{
  "d_mlp": 576,
  "activation": "swiglu",
  "norm_place": "out",
  "norm_eps": 1e-05,
  "qk_norm": true,
  "attn_scale": 0.125,
  "parallel_block": false,
  "init": "orth",
  "init_std_o": 0.00778,
  "lr": 0.0213,
  "lr_mult_o": 3.0,
  "decay_fraction": 0.251,
  "seq_len": 128,
  "dataset": "wikipedia_en"
}
MLP neurons of a small language model. Each row is named by its layer, matrix (gate and up: input weights; down: output weights) and neuron, and shows model dimensions 0-95. Each number is 128 + 32 x the weight over its row's rms, rounded and kept within 0 to 255. Numbers have three digits each. A neuron's up and down rows have the sign that makes its largest values positive.
After each neuron's rows, "fires on" lists the tokens most often at its 100 highest values on Wikipedia text that the model never trained on.

L2.gate271:121098147076119090118133132144171134141136098165117075104142189130182098078131049128134093095118162139155117138102184129133142174076141172153089070155096104134120125051127154099147158141124134126112155128095146157132136126089135149122151142106127084130109159098153101122131125094136107077
L2.up271:119166097137128128112139155090111058082114131118115168139141126145091085158086094138168095073135158112115161082159077111130027094087136150126107058211133144138114133156183098160075115148105163132077137119055159123136176127141056089119094153173159151151098176149084092158097127164192132113
L2.down271:068129150133162148170170148118110161116122117147087172094116094158179143144157175130100176134110184136160101156105132105116136143184117125205108188081109181121161130197119112143162157109148087130097098126173137087122076133107182150130093119092124140141119074093063171113100150113111128146
fires on: " part", " polic", " need", " very", " Dav", "ind"

L2.gate167:099155111179064157080151109101141113110110135091134206169122115126157160112157162128106141172168130115077098133198103102127104134148141124105100160102064142160139103198151178113077176131135088138144089101125128175141190050113163156075111117125172135072086181144093180117090131107159107174
L2.up167:134079099133093083121138132180123118155132067053157140179184154068126089108163149178128146140134135114047102165123188069159107151171050093132076137129119150101128113176102104120121185108136111141140116148119118146132162099083168118102134151114134140072121087124140125181190145109134180125
L2.down167:096135166099168082123153170102088076085127207188107096079121121181132136104114102088145094131143163175166123074148102148095133110089161158140137113119138103147114109099113116137125073157126128084090131135169144129087049156176072086143115102118095131202165108182134145045077121145107105118
fires on: " pro", " mount", " air", " imp", " sol", " goal"

L2.gate3:097149093134152096148083185127076110140109090084104116101157144152157122142153104101145139115126122160112199134062146164108129130175156127181144107110111168185116083127186113134080146163157135109125133131146115101122166136183126148180136162099106162140180116070110101126079142146139159138
L2.up3:189115106088082155176129173092182126144171197150152146088154121091169114086124106138143104127160149147113124080135069168150077158132174118143184104165116159117120143143171073191117115182146162131156125135100145154038102083122115094145120108119089179124181119174089088162131081108112171159
L2.down3:129125106156096069083107112116062186094099089087097087148094124106088130133137163114139149155090136090151122166167166092163163120121107099153085146108093091128152058155123134091160115093090075107152131130156116137161160148131097139076153146175118105131063182106133192118133151183139133090
fires on: " pro", " gen", " tem", " Win", " es", " im"

L2.gate97:108181123112106118148101167076186138106118175061154105160133148171130109135187119095090137106109118170131178092081097128134114106116117124087177084194149145107046111122150137099113172149103151106102146131119123173125139110168111112095121059114152110106146143154132083142125082085147108112
L2.up97:096192105069146133124127124179124152118126080088128068094099134141142158098150159095128132069120133142134132111120190088134129170137157091179182081092098075129120139086149142122081090092111158111105154170124091091082096137147180156126170118189111127127089140147109126097157108123068111165
L2.down97:096104167152123132149136111086101105094183150213140175152136129135129098157068112153112122204142170097113066172144066180096155092087090132090111181156142155102151109152150093111173175122145091187187117108119140163170142104107104119119076134077121128075147119085137151137127130119152132040
fires on: " th", " return", " writ", " We", " Released"

L2.gate530:103100130128123125129073124088100172129103069105136129177095105151140124131114111168169152115125176154119111180124100134077154130138132137147109142130156168109106131047137204169096103151130131100078094094163198102089104098105095134109096140173114144195094115070120079124113134165120129116
L2.up530:158125113133162174112145109136204128138120116109115145098118134150137137120115195148113091153140136066116200104213143138123117122118072096119122179134115119116101162137093100106104103142082147144115142126121126163125134137177162057141137122140164182096116116207142094117144153107139140129
L2.down530:137139079159121090104137150130057154118169134111127136143142123127241103138200095128142172113136080186140076134077129090148137119108186163147113077107114121145105151156133107163136152139164112133117201103146142083101136157108168178150104121149099068131172180125134160139126157153153131149
fires on: " She", " she", " tra", " also", " CA"

L2.gate346:155140113129086185115077149120153137124083085123138092147155163146120140079067121128130131115118171112170148104114141155140131160191143133134071100166126080134146121138157156124142105150190133155163140148117194184119050156101160143097135156112089117118128108093159131190150091123131067133
L2.up346:069136135152107152111093147112179128106166133109142155125119144192092118100130202149096095141144103188092087112111148080167166083127129103113119209177151061175142115087149135171115128118098114148085108121115112156129117146164123152115119081171076132176136199134105131146107137136154108058
L2.down346:175088127112191085153104085137116131141131119066121120150151154122159113202132091082172174110117129115114144160151103134114126142082128135157126073074085150112123142195154147085122106140104147137155146109119172094114169145099176115128120128079137105113113097111224155102133129089159112167
fires on: " sign", " Sing", " named", " sing", " $", " pos"

L2.gate322:166112150137131081144185106086130075146201137155086084060143119102206119141146086140024058162108116175124141115091144089073095168113122105138127120237127126149138127115123090113193123124136156154134137162171107109091101108124095073122138112114149116113114112037131065114181107132173149164
L2.up322:108136096131134136113127149189132153123213173161096084111135135063164144072150132116095097115068129181090157161140136165173126140110152134159141121157157149118104105080090072140142145052044119130106160143161136093120139103162148129127136127148196102077100170102131096064121111140175115181
L2.down322:138121120128126171175068108127142165096058126108135130114137130136082070153101174094183182125185149102150192090156174125149113163158086137153126101096147135127103124172140117121116108206167105143131121148115163128143137166103152148134196081140057133180150130231123176135078156109109111111
fires on: " exp", " incre", " hous", " acqu", " Racing", " bre"

L2.gate355:176132149108136119140159148123135110140147182133132135176160212080114109136157141132122105077082095125120166193096123143162058091173146097132161115107140105100130095101104076153126115086107119110124149151081159103141158104114063084125149133120099124042111108120077196107144146096147103101
L2.up355:194118140132094114106157145111088152167156179116119132153069146130135115127095147123117127073126046066080141183138133115166135143132147093146088162123117094075154132111124123126099135164184112106090105109150154121103126162107106159105193173151071162089121120159140129107128138130083117085
L2.down355:066146110133144137167082077113165073086132083111141107090168106147114106150141104120147099218144206163153132128117136153095106127072113142130167151134128155125098111143116196135176159115088146141189123138106127157104122144098164165170090110142166089142135143126155114107130132163180127186
fires on: " comm", " ord", " offic", "ounc"

L3.gate368:160151100131119200177099092135126162122113118157175125109165117119076146114199105129068147039077082146136084136129110146155086078147159083155180144141150144202178092172111133169120111111111158136153128162107165145113147129052080161144118158178093248148200170141128152118148171158143166120
L3.up368:195154148133175143050149078176124110134154157064131112099130123089145094126090180110071115145096184132138133116184073105130129167162186105208135146159147142178119140112120118124125150154142168131170167129136165169136124084117116084097175028147158097147100105143146126115123105056112174149
L3.down368:100085119100104159139145150106144115124108147145125102149118115124124207149148124153083108110142115153151078071139087162155111154113109206092125086148140108153133175157095104136129116126090065075146170088109109123115137091106137121133102160192124121106168144100130161117119104086092145072
fires on: " inst", " sign", " rep", "sc", " character", " pre"

L2.gate144:101110081107170036109089132117119176136073130097123142133121170125124115088156120115143123007121149144184100083129141094144082141144130071079165138086145098156122105138143087101133149099106107133190150121049147160114123152148115113112125150152168169183113130081172133141141182082097118108
L2.up144:109151135147198161096122115193146112090120191114128192132113142163091136077193158107139148088105087108193141080105115121143134098123133125145118073118084131106109100153088061083145137117153090133145130154056185135149108115133103132114116106132175129085141128123143154169197120109112200138
L2.down144:136075102161077149117151117085140123141180101129128081123121099091104139160086139095100084189159148107072124171116130149122113135154115163137160166190139126166106186083182218155114116116131156138104125112172078081132141167095147117157149128146106094137081090177127133102067115154129057137
fires on: " com", " sign", " cent", " call", " rep", " ent"

L3.gate569:149168077139167108163139104143090065154114135110135120103129104131107128165157127184158132150095169147158180178113060097141130141133191182111161119095183136099067093145109151149130156145152105143127078149178194157116168120100134131134102095134129206114093105071140143125172124114114127137
L3.up569:116110046174078134124126143131120112129166109136082148039109106110127150140113080184159148128134138157122185119168092159069129098124158114097060124140130079074124113140091197204128151155173097154139118123116176146107219110150094145150094070131111118087119112015149087066113112196090147103
L3.down569:152060147131107111117082124115152132122151121099157129098129189132140103158138152139054079173143109103098113197096086137041150092118180139195144127091185136102154133103170111132084132165106163170113208102109148143105153095155151087176155121071116098132117085131163137159118149115068155135
fires on: " |", "-"

L2.gate455:092095152164099120070236159137159133142139142165080123109106140094073169100131141122029081073154166136159113118181131099127134165138086149092165073167120143144076120125143134075138072120103140177128134147103145180172157130117124108116153124178168116110140071112115126152126130107120135179
L2.up455:174069134138079167184159206107153119152099167168117046165165118094144117115126138115032120149165162110145165109144148133099128163144093097137145102211171099134102089112174152071102128102137129134097105107090193121226144098152071089126113139151113092127112113121134151121116126089134143145
L2.down455:123156167169062127097094090146097118059161137149064140100103114148106142164085136139193193138138164175120155110117147059088112099146105164211104144093097184113183136153094109097178167120156076165166117135128096127061150138134127193143182143149085160103152164177122097126151107138084144152
fires on: " Christ", " Congress", " Grand", "hem", " histor", " Bel"

L2.gate38:134134149118161094108170164174197159120145142180153159103141181205135109143104142171095084083110111153186123143118151154135168133176060118107171166163171111099135161065127185149176108159110107094131102139174121179141071126066181068124188048096131114154159138162162138148132123114163149172
L2.up38:105157106122137154174088125134146147139065089107193116116189159109105134127143071163131123111182159131141104138072136177123108151157119146121115119177152120112066116171116111078154105100115103107135103116112140154118081178125090130163168073081173128139099075118091177107143127168116177060
L2.down38:211154098098133118089150144149160111116203125182110113123116092132110150123103196107129075119067113149097193124181105111185150122059136109096136168082096131128185120069122169123131202100125170132149177133117171126116135111137163208083103186128115154107152131158139098188146145139120110112
fires on: " acc", " adv", " foc", " occ", " Mad"

L2.gate46:182125172117133097123114165171114118154113155135104110126138213160054161108158150183139145107207145109164133110079146064085129118104177205150096156175161066146083142135079096108145142126133113123102114138108125108091149158143112129093147133159192125134157087066115148122142147174173140098
L2.up46:143091136115142066201138119151155112141096157147102143092151148169134174106116148107109113124120155056131143159093109109141119117102207191130091170109074125161088107119146160131146112150158140111152159083130107125091182107168106100140110091105071151109139164136132059159168105095096158154
L2.down46:049182098105168108142118098127062156090167140122145141182183090114161106090100103130194061123122110139130111135152129091120120097136103122129144101139124162077155193168105104134102139118142128156127112143129153117124102150040154064114081138110141095117120095110144126121155164151139128116
fires on: " over", " Mad", " sup", " By"

L2.gate488:134075152087149106097121126171093098136126130105157086163134157163133168142138126158165163167181121191157120130167108108139065093146095083105139131078141103139143132154141104142175181208111111139092130098125103173092062139068136113168153150109083094126153101202107120101131158121118117156
L2.up488:143102089092153099152088093140113154102118061153089120143136128096172112093152163082090191117116105130168141098126045046175076135105144186131078115097119138129167165111116195174075098114138109134164101111042106174119151163115151149133108100107155144124118077105131144133148106154139184140
L2.down488:144149110114126185111215116078122080141145177067154148156098145127109137146146083124178080099160136125160153105111167156108214169160104106105149083121110157139092059204127128102180153123065191148091107184171131095167094106154130122116144185116107148151088160119137092108129163119143128100
fires on: " serv", " DF", " writ", "ootball", " FW", "raft"

L2.gate149:123138063106134126119079163127058138095155153149090160091096092080128137150144077102165132093112147087129139187131144126153091123095166151128133149197126164120108125099119087145129094082156138107168094145106122131116168131143133163121121143098049094168143067098137154104145139089101136147
L2.up149:148132111105109149134115110171138128158085154147137121135082129138113186104202091089111085111145137115077106126137112116173111095174200094145165165146136149138066148115109128069113107112089111094090161160194169084097113133146175157157168104147168098083083097147100097107138154101133135051
L2.down149:125135104186152139140162134097106161127153148118197132148154130159148110162133110181121166138064163134154164190108121123088113115089071142190116111120086109130160172119121123118133117138182130115158149124116094105119132171132152057116131123095082126124070122083133165097139120157140127106
fires on: "===", " larg", " review", "====", "ik"

L3.gate33:153089124124136100166179153153173108147147144161093108101107092133069146158122116098149103160122156048131124131071114156116101113117129112124166109142084136176156127149126179105084149159131134166149083166135132135182157101158083085138027152142124147198133083123148110061112097116159130153
L3.up33:131136173123173123156181193101130163133138120140046101170127110103151209145126102107187138105115154118141142156137192118120144100197132064135104123158133064162117056083150109102151089125173133142105115124097147146139196159148124180094109138090171205112119125147096120076117093194166114160
L3.down33:129119064189094164165083122113127167120142139128100127175192131114098126174124173185111119140143188116118145148096080132138142180118108117133119132123103155112112228174085153116106159068150131154186146119161095137079052127147123100156137072127129116085170155129117159127190122128101142109
fires on: "–", "′", "Un", " Bro", " Ir", " Bel"

L3.gate19:085129128099110171113154123145182099049116099139115126129141124102147085185113170169125141154163146172114112095117157133136094108099134159193141115138140127161177142101144131088080159130118098131145099117138191171123077092125183189162135122152083121054121120142110177109156135109146180121
L3.up19:152134088089072157138086186097133075133158226111155120099095134130207136141146142166131154117094135203109188158128128109119158145088159144087111123141080099155154122096139142117090142179139095047147080109152075166149209153107102053151111118111109137059126139141147127126146127132148156122
L3.down19:077157142137132073130145130122101099077116083156130185151139147125074174125112114113092123175195132096128073099135143101195074154190117122135123132119183129094098166139125145087136180084104149190074170113066191136129120108088168132114185125119102142190095092146095144126083133090145192116
fires on: "anc", "ivate", " National", " cap", " po", " publ"

L3.gate345:106141145157108096141167128141234100195044129098124130118146085123118190084122151132136164172120148179168118095111155132100142106094124148129099138122090150147184139126123091141109140114161127143063161091137136130089138171157197129113128106073098143094163151124101173111156127148152123143
L3.up345:153152117138136131093131203109146072137140101125135153154140172137155165106167160098155094147137193153173127138176068115207166126131099175050156109117143096136132110109171079143099214108158119125040128137093119121169123165160101085148141094164108116114165107139093097158088111131136161124
L3.down345:108111168097105126180116113156154160124093159068092039158105118178114072152117087161086157131153117108139136125076120110067089114100158155171152156142135147107161142145113149084130081115100102134139134077147108126164117143156162130119165184117140139108112125069126141125136153069115108110
fires on: " art", " National", " Commun", " st", " Ex", " cap"

L2.gate373:121174124184136066089186140126153097110152141118140147100162128155212214115130153048083113138139098129129160170080157166141106126142141169134095143130103150149075108121141077109126136152081111162146129124094129147174120154102156161109193103122199128107129170097153086141144084076160101092
L2.up373:175159138145101082106146174184164130078125117092110082104175102120186162115151096061139110126145115146195121121147128158141126146169184128180090138123113071131116071142144113102063161111056115113119112126019114187147116104054128134035162151087159122088138110130134075098130096083140139112
L2.down373:093120075113118158170107078069093159140127165167096158109102113116059090139128165182148153127120161092101146139097118108107158114103090120094156156094130166090163147090129172142145100106195150108090141162226151090098154144198115129225096110169089144147137100160097175163122134154128137162
fires on: " father", " footballer", " singer", " Football", " Labour"

L2.gate137:136143101199105181120153153131121093093126088147131163107128106123107078100170078104093123184114081183128150134114025160095101109103095124120114060067099097139136123087045095087102147094156123163139165170095150145099161147129153136118122114144160098126111061015154116060111146162150061130
L2.up137:066107151180063135114122063165128130105118106123124119134118158157214061141068114113189124123132091082146094184143133203148141139121074119108092168144194130104145106088157103152159174118085146118153104128160122141175160154128079135093106066131111125120177130103120121104115101115137083096
L2.down137:112144116198161255129145145108171105144166129135134166134059125166088123139084122153154201110053127103154107148158100096088112074169150140090078135102112086128161175113122155148140150153119107208157143214056137168085099111116153144135150156132117144052119119131137093119168134115090160155
fires on: "|", " |"

L2.gate485:119150110104178151114134101131121061093115117131126142151117165108195118096145089073144113119095086140187118094126113136139169183113138142132100117113126105091113145114121154088125117068169078106117147088132226149114118146172129199121119108108128191140122089040148121185154098146102171131
L2.up485:092161145122133138069130124168088136144151097123136114154157058093193135154089169117157096159120108101160113126090110146088152168136118141093108102075147118126131090126088135141141148064113120114125136116130196168120147107157132195155141104100111179108159123082092117165193086145107114129
L2.down485:131160166162122134098113059081152060063122172145109147088169222136090142146118105197108105149077098112159155107172191157081072133134148142112134154127119158086144169046149122175143129152125099149166198118113105043059074090074121139123119095113094115085158145086118110149108145067121135162
fires on: " |", "'", "|---|---|---|---|---|---|", "n", "et"

L3.gate124:144133161125138079190179141174150127083079128115155164100131116129144102136145095157089071161133111120134141151093136068184112117116111150133111113143076131088122063159118072147113116150093178128118077110106073121154184147137157139110160107097138195153131106111122119137163119094118156119
L3.up124:143106184122123123147152100123186101114085153093136155089139115105145135223129091139103140194106109118202123135129171114132136114132105140023117124134171071163133095159123121146082155134089139128100128083178100151188132127177144118134142086109123049112139081088111111146143096105140121154
L3.down124:115173128141168154110080137123097124114206124146131155153094178096092120076159179131146130078126109114095148116106100152080121159141143089153165162075124182125113146110162106123184158120147089126145142152120180135110121146076141145165074129147156140079140185172148138103093181197156152108
fires on: " footballer", " adv", " B", " medal", " Carl", " Football"

L3.gate338:135127164140109167102081187104137118068069118126063162138117147102190147147139139190110087157117139129139093122153078150111074093082101138140135061156102141106149096150154100164152150117183102100128085128130142103152119158137180119066135119143133091130141137100103091132133116180083183167
L3.up338:131093136157115175091142160140136163063104106162096154149110102136145119130132098197081094109125138129106113100110119177102078114118126136152097051128042088134110121168167105185078132129178067107157082132109159108137117136190151122047117171157144096175138161157132126131168094188121155087
L3.down338:139153103123179101145096091143117117197147132129105078115113088150103142191131122071120165145120127090120144125111127133104138122123182119112147186140179127150141161063109215073170107158112142168119177128148092121115089091120121142186149124110138136077119109131147137114086079117161144138
fires on: " Br", " J", " Gl", " Fl", " Del", " Ol"

L3.gate357:119100127134091180128123211091133147046075108120146079169112154141089112174130128145130094107093097139101178167119135122099165098119147141109110086165138142154108120079150133094091104135099131162163122175104087154117123172148182126103157102121211073121145152169138145117157098195117141124
L3.up357:153133149162067178135159107145059086118160127113135214167121135114120157147114157153116127142100109156072102147154182163132101126098125150178114126130100124149121128128145155084089130083131148180165141137104117090163111110091138114101152097124194149130179169125104173110143113139140155109
L3.down357:086090134122186111129142115124134112232129173206096118115141101138161144134114106087157122070168136135122131112155132149131126174146094112098127181089177175086162146166131089194184093150153159121089123087160142115120160149124131133176155160112063162127043077119093118137057167109092090130
fires on: " Mo", " Gl", " Sant", " J", " Mah"

L2.gate114:133116138159107149090144150103159111136105109102144119103087168147185131177103095127157168092153107085098145146117121183100122059164150102143109170155081037149108118068132127087096190121096107076153172093128080118162124168195107150095131128132077090153118160192151106086109179134102096088
L2.up114:127163162143149161131103109158126165144135112107132092116114148166121098142167154151104134182175172157128111085161170060126110137081108100142098109128124158215126078141129190154122158077135164188168135143154079196146143147170096216111155117131136084102143135161126136143115126187140159193
L2.down114:126121119124144106124143169115096122146140127111149121145134015122175156116095101119186137112078090154132194136102125156140105129207166156140112128119116127059157161130126095116091110126130080113110117136105192094062104049126116074109096117126128140127131142142124124106130129108098077103
fires on: " US", "]", " Canada", " Port"

L3.gate63:171106175136092152101060100142104111147106161131165111187087074125135090157095199143199152117180093112106083156079086147119044138099174132168106185138148224148121098116104153155127145172111107114103138116067111094120074157097153066124156152156094111159130136103140122092131137167146141119
L3.up63:134066131199127162132147145109128145107144179075142090151088094104149106133174142137154108138063145137159067121162143109156080096141132106122121117178085123172165119150187122125109140112144117110132102142173143114128096108108101139174147163099104110138111123174156168140097114094071104093
L3.down63:114133115119089084119077111084152084122092092074118169126182101183121099095078175151136110156166089094166172136111089172164164098059182063086126158119136135130087148113084188155195100122171193140160112116102135108120101091089143128138081088084115168111129088071120130137092162164147128172
fires on: " S", "m", " es", " E", " Jo"

L2.gate298:117100115139114171104179146172135087088088111123159146157120204105198099081135120158155131140099095129128099142139089190057135157133097133159084155152137126116133098083034089130126141140152129076159100147164161098119113099148119135137173092118109079113161150068094140092117091116174089104
L2.up298:085041100142096155129094168137112081069112110110188153173142138112145117064085123173171127148121149114088113148164154180118102138117132138192093174165125108121128106078073123115121145115115155062131135156163143090130121110150081102142153101103080096125134202057121112066130083143165060107
L2.down298:105138145164168255136137127116177131141115144121133151136089109140103097117113122151163201136005122113153131140166128090059125122163156120065074116102126107129134179113120114125138110108109073163147104157068135169099079105110125153198157141154109157096142127159129073116130140120105147136
fires on: " |", "|---|---|---|---|---|", "|---|---|---|", "|---|---|---|---|", "|---|---|---|---|---|---|", "|"

L3.gate453:233109069130132083101178063124133101087149104152159124100105119111175126112085159133134148149160093070177107088110060171124163171141184149097096206158167150099100089181101081113101074197104129133109138094126175167136189148081165130114184119143122156142141137167109107156092134098100124114
L3.up453:153120132182061124134132070171143110135150124100136127122128080147122052152158127146154084086132059133089095127102121145118135134161193117134089139132103170114162157165134097202140192129102127141103112089100104128104129117167112148136144187133096155152153138170144102127126131083204114092
L3.down453:105100148081143106155160151133124044166120142139094109159098123132121091097068106115142123145115155214130113119155108158115146171131142153118119110110097078198138130103175180094163123125095143162100167120147155105101136119151203083110159100133101167095066157148079055111134099128133155102
fires on: " ", "c", " married", "and", " c", "ist"

L3.gate133:106136099082116098120135133124133128110123093125091077130157154128117154125084118147072153160124167198075123141150135117115088126073080117125078108109145143170182084122094134167151141142135146088178142082150184159124136177179123082128157105172107144134172116093108106118186108145130124066
L3.up133:141097051146128163152132159138151130101089089105165105123163152164133124120083151122129133126128163132135081118147126168111120167170151160148157111174100158130114089164185077098158167116150152179116123162175155164087131110164132147182152131123151129136155101101132099099121089067027113148
L3.down133:124140165128157157159077110094146133162170160142123132131057111149097161161151163149140071093175144129123171159109142105182133142116153078139059124096127164171162196124113168164099081138115147133135075086151127109156145136129145075154128139108104131143103124123153224121144157157172099118
fires on: "|---|---|---|---|---|", " cre", " win", "|---|---|---|---|", "|---|---|---|---|---|---|", " open"

L2.gate236:070127139145086182154094127174141102090131143154136111170172100092106115200163118133138109145162102101129110113114198101059191147143157147126097128182156143118111155143167110119183128068156155119069113100177108171151078109154107167150139100146150069118064111106112223156116128141167125106
L2.up236:118113062156114206165106125145155160102156112121127075088088096104155071189103099114172065166126110135056132092142146117116144146127194079100113113204151169080091131127199067145111136138136162103103111106143118111122093125170102138115096137135130122113147085083131204170122113174148145166
L2.down236:077123143113121089137121135153099128109114062144043128124112167121109122129198121110056156087148112154114113185036094140114104126146121153173164119114123183136129147146091132107165156165138046105212154142156115152141164150065107132117083142137096089133135140162143082112151216079108134097
fires on: " well", " Bro", " Bre", " fre", " Jew"

L3.gate176:104172154167142140132106152117145098112184065116130127106141132159153184158180186172131111157145144163119092144167148106063112068168105115123078089126069186112134140124130116188110196110118098099096186134090187110101148126122131190138144086126124128117160168125161119190123127104154112154
L3.up176:134099108133100107146062079134122100139151136133095149061162099124173152092096095186130142161101118126147153080112122087149149102154151102068186063133119104194149112122091114186108140105104136118107115146182155080146102073097151130138089147131131126107090089094169104123122136192149113107
L3.down176:131110180179128122108177129090163118129129146120184089131040189151103136167105165098141088088125102152128154154110139146093073102086105118177073162058172135088106137149154096087138119134136143163130121146132144148098156139119122113200161070102136126181154142151110133193104122068120139112
fires on: " |", " —", ";", " Squ", " –", "See"

L3.gate85:121133162175136132073129173164141085069115156154140167108127174154131144092082078105161127062121148131163127088075090107124100148159091108152135110153107108119135118084104148128156130125158150086105139133141158155138146185143150059145130109143097112091200121073113153089136092082126083147
L3.up85:145156143102116104150075118089096179137162166115159101158068190120148111180135169128073129143117150116074135166122150125094184128124145201123155156153085154187132142118138115087110095161138120151087121097151116159157121091146142106157169212126119171108078064204123078121165166151183122132
L3.down85:055125108093136034107164128105123109189128107065105128112155117112131090061177126160104092152192129135146160123148081193160110106115174099114170081151115117069126168181145158114087156191120116076188113134185124063099119108180117185141114119114119085136151128150103175120159079111161103120
fires on: " ", " sim", " indust", " Pro", " \"", " Rep"

L3.gate387:153100145101035143128099135154095095147092151138195140077133119158152112068076123147194177116137121110182143055141120155134075112126095133128115136102126155159129168107105102103114170125171144129145155144161135143177142119074123097152160161116124168139136150143130101130167125156106147086
L3.up387:097110152167073141093155144160141132132077158110176126138157061113115096105107109152153106119157107107096136136127123118178151131077162118121110186089163157180176128118106148148132105181186134139164096141123197147119132085094115130061190119114112143112092128146046150137111156068084101108
L3.down387:150132132087121104124084110096080120128113112168106087068139211175126147112055118074162116158126168160152138152108173108152142115142124121092123075173129149145072171159179101124122154145181111091151072146147131111072158151176092118184179121134127224146137102123147118087127120120141192097
fires on: " for", " '", " “", "-", "'", " fem"

L2.gate452:108146158142085121171132109170113147147149195109112176180134174086096123150109084111136046094111133113175074111141114121153104139095121171157116054110048107157139116090104114113129130109105116134160103090087092092101116096096093143052098080076135172100101158125156144085100119130101132177
L2.up452:116155090143138132154105154058101196168132114099143176135090132152080118159116171121085140125110110124127209123208173162118132174120103150104127128104058142089132082149128140146122112108126093085107093114159092110116151129109116155127149115133201134131112126097093143114123128104126146089
L2.down452:186068130086138130095107129139152127088128097098153081077163095142137126065148138144091154102148093134081133129128123143168146101178108112129143184154148150110147196086135149119116131132194179137091151198085157173150151120184134104164138120189108067145138107145153111126116150125150100108
fires on: " law", " fin", " result", " reg", " country"

L2.gate538:088161130117056119093096094165151115096113085141126102123179138074161117117144075073141182144123120108077171131165105125109133138145100113099135136193088175110138153156118127143130176082125151107141056047194108177141119127130130093153095162195099095061124151102143124144155141122168125160
L2.up538:084135105160139134142136107146133126194131097158131148106176140167123133111107105156111056205159110080117104193176140110119110131111199093093102141133139105117135110190160081166089106137142173153132151080152084102087130111102121121131164169145130180071126126170091074064105117163113138152
L2.down538:190106132088203134115134128186095146116121162091096158143111142103120114151114131110150193084076129241161178072094110179172152127136108155147157148101107154161147138079126168058099133125121136097084154157076082141134174112162130105164090090138141080185098139145180152158117168117186118079
fires on: " ins", " bl", " Pre", " Kn", " Gre"

L3.gate441:121082126124097127116143117134096120138121051161149121140157124108112205127151098068046100146129141143179094124112079155149124201135193094072154136137154159129161070125082156134138109104225100137167124133156152116122155123080163165098110170148139104167114149118116163073145167158057142154
L3.up441:062092123158130194132102152100170102113145165159117126099123154131139143105168158096149099121140127152093186042131103158118082162178158129114145178135134158081130103094120115156028169133110128103117092153131109148065157081138160131164096213163090129113155076107166118170171051164117135148
L3.down441:127103124101115088175183067160104085137095118119125162146152097091090103128116157102187159148162126089100114137136181111143156114116109096135130151175105105147121171149082116071202102137115131084142171179073108155165091141165113151056100137095109168101126135138076094095087122047145140146
fires on: " —", " laun", " vis", " writ", " ins", " fl"

L2.gate24:204137140169134089193134138072134114074164119123109131129172107112137147148165142134077139160125063104159096143086144132130137157078084126066082122131166114159152158114028132142125085077170125188118079168168129180131188147126123134113149186125146110142149148033110122085163120139138104159
L2.up24:172183141134128115137136159118128029124068167111153085198105072185075144162123146170168160132120164150135114166146025174107112130087128135139165111108118116157190126192144138123115121138136107082134056115178122105119200120111157105125117120099126098138162118116142161139167144095170099141
L2.down24:100126122121166170133148139109090184083147053149184207061109097151166198195165140138145104098117075158154142144116120126163128144087143112073112166133088119151106147130129126140195144174110134104123081135170147133144077112121156072119065087152165105177084108165099070098126115116111189075
fires on: "S", "D", "J", "Q", "W", "ust"

L3.gate57:098132109141125128089173073110090132152119125125128125147119172126121187105110126138159135075125144177172119102126132071098117179167103129143133103129171112117124140126152099100112160092135161156141111119101137157104140068157114132131113151120106130087170185019134144094145086113121080123
L3.up57:127110135099082148062136160113125106114129085168130150151158104115152076071137113154195117123092079078145117167117130118079165172157141124129056143136162099120143109131089024119142120111150097165112147110124135130090110122083149175101129127125079151095186207116145122167180078115178119112
L3.down57:109189154153131161165087107130157181155093168144139126127184074105107148052120157130142160138094125105131129149171134111162221137160188117077143117157172193171087140155095106148176095088061095157135147084068158141136099164138086120129147182120080138107113119129145137131091086074088120130
fires on: " |", "|"

L2.gate536:152107083119102098194162083105130124097084130194151089140117132135189154118134078114108145093148113148179117196088141151140152105094088066085102078165205134142111119095131176158177050111123151119085142168125105110138172098131152067113113114125081121072083170159164135133131126131105187125
L2.up536:116122137186174149149211145136116142134091138117138103103148170161112100141139118095181232166111136117179072146102103156109144127131123109124125143116140137105164117136145126123114225166123162117140105094131142126118108156118129133150102098079082119119086143138138127111153074138141092171
L2.down536:133108129069117127105135155161103103166153082163133156134084157157076182063114050116124088118098166123117084080129129140139144139104059148170112119127129095080119067126128094118159106119058202098160139083112128097129138179135164113141130108178154079153132163132133180174062135087192166118
fires on: " Rev", " adv", "v", " rev", "tr", "Cl"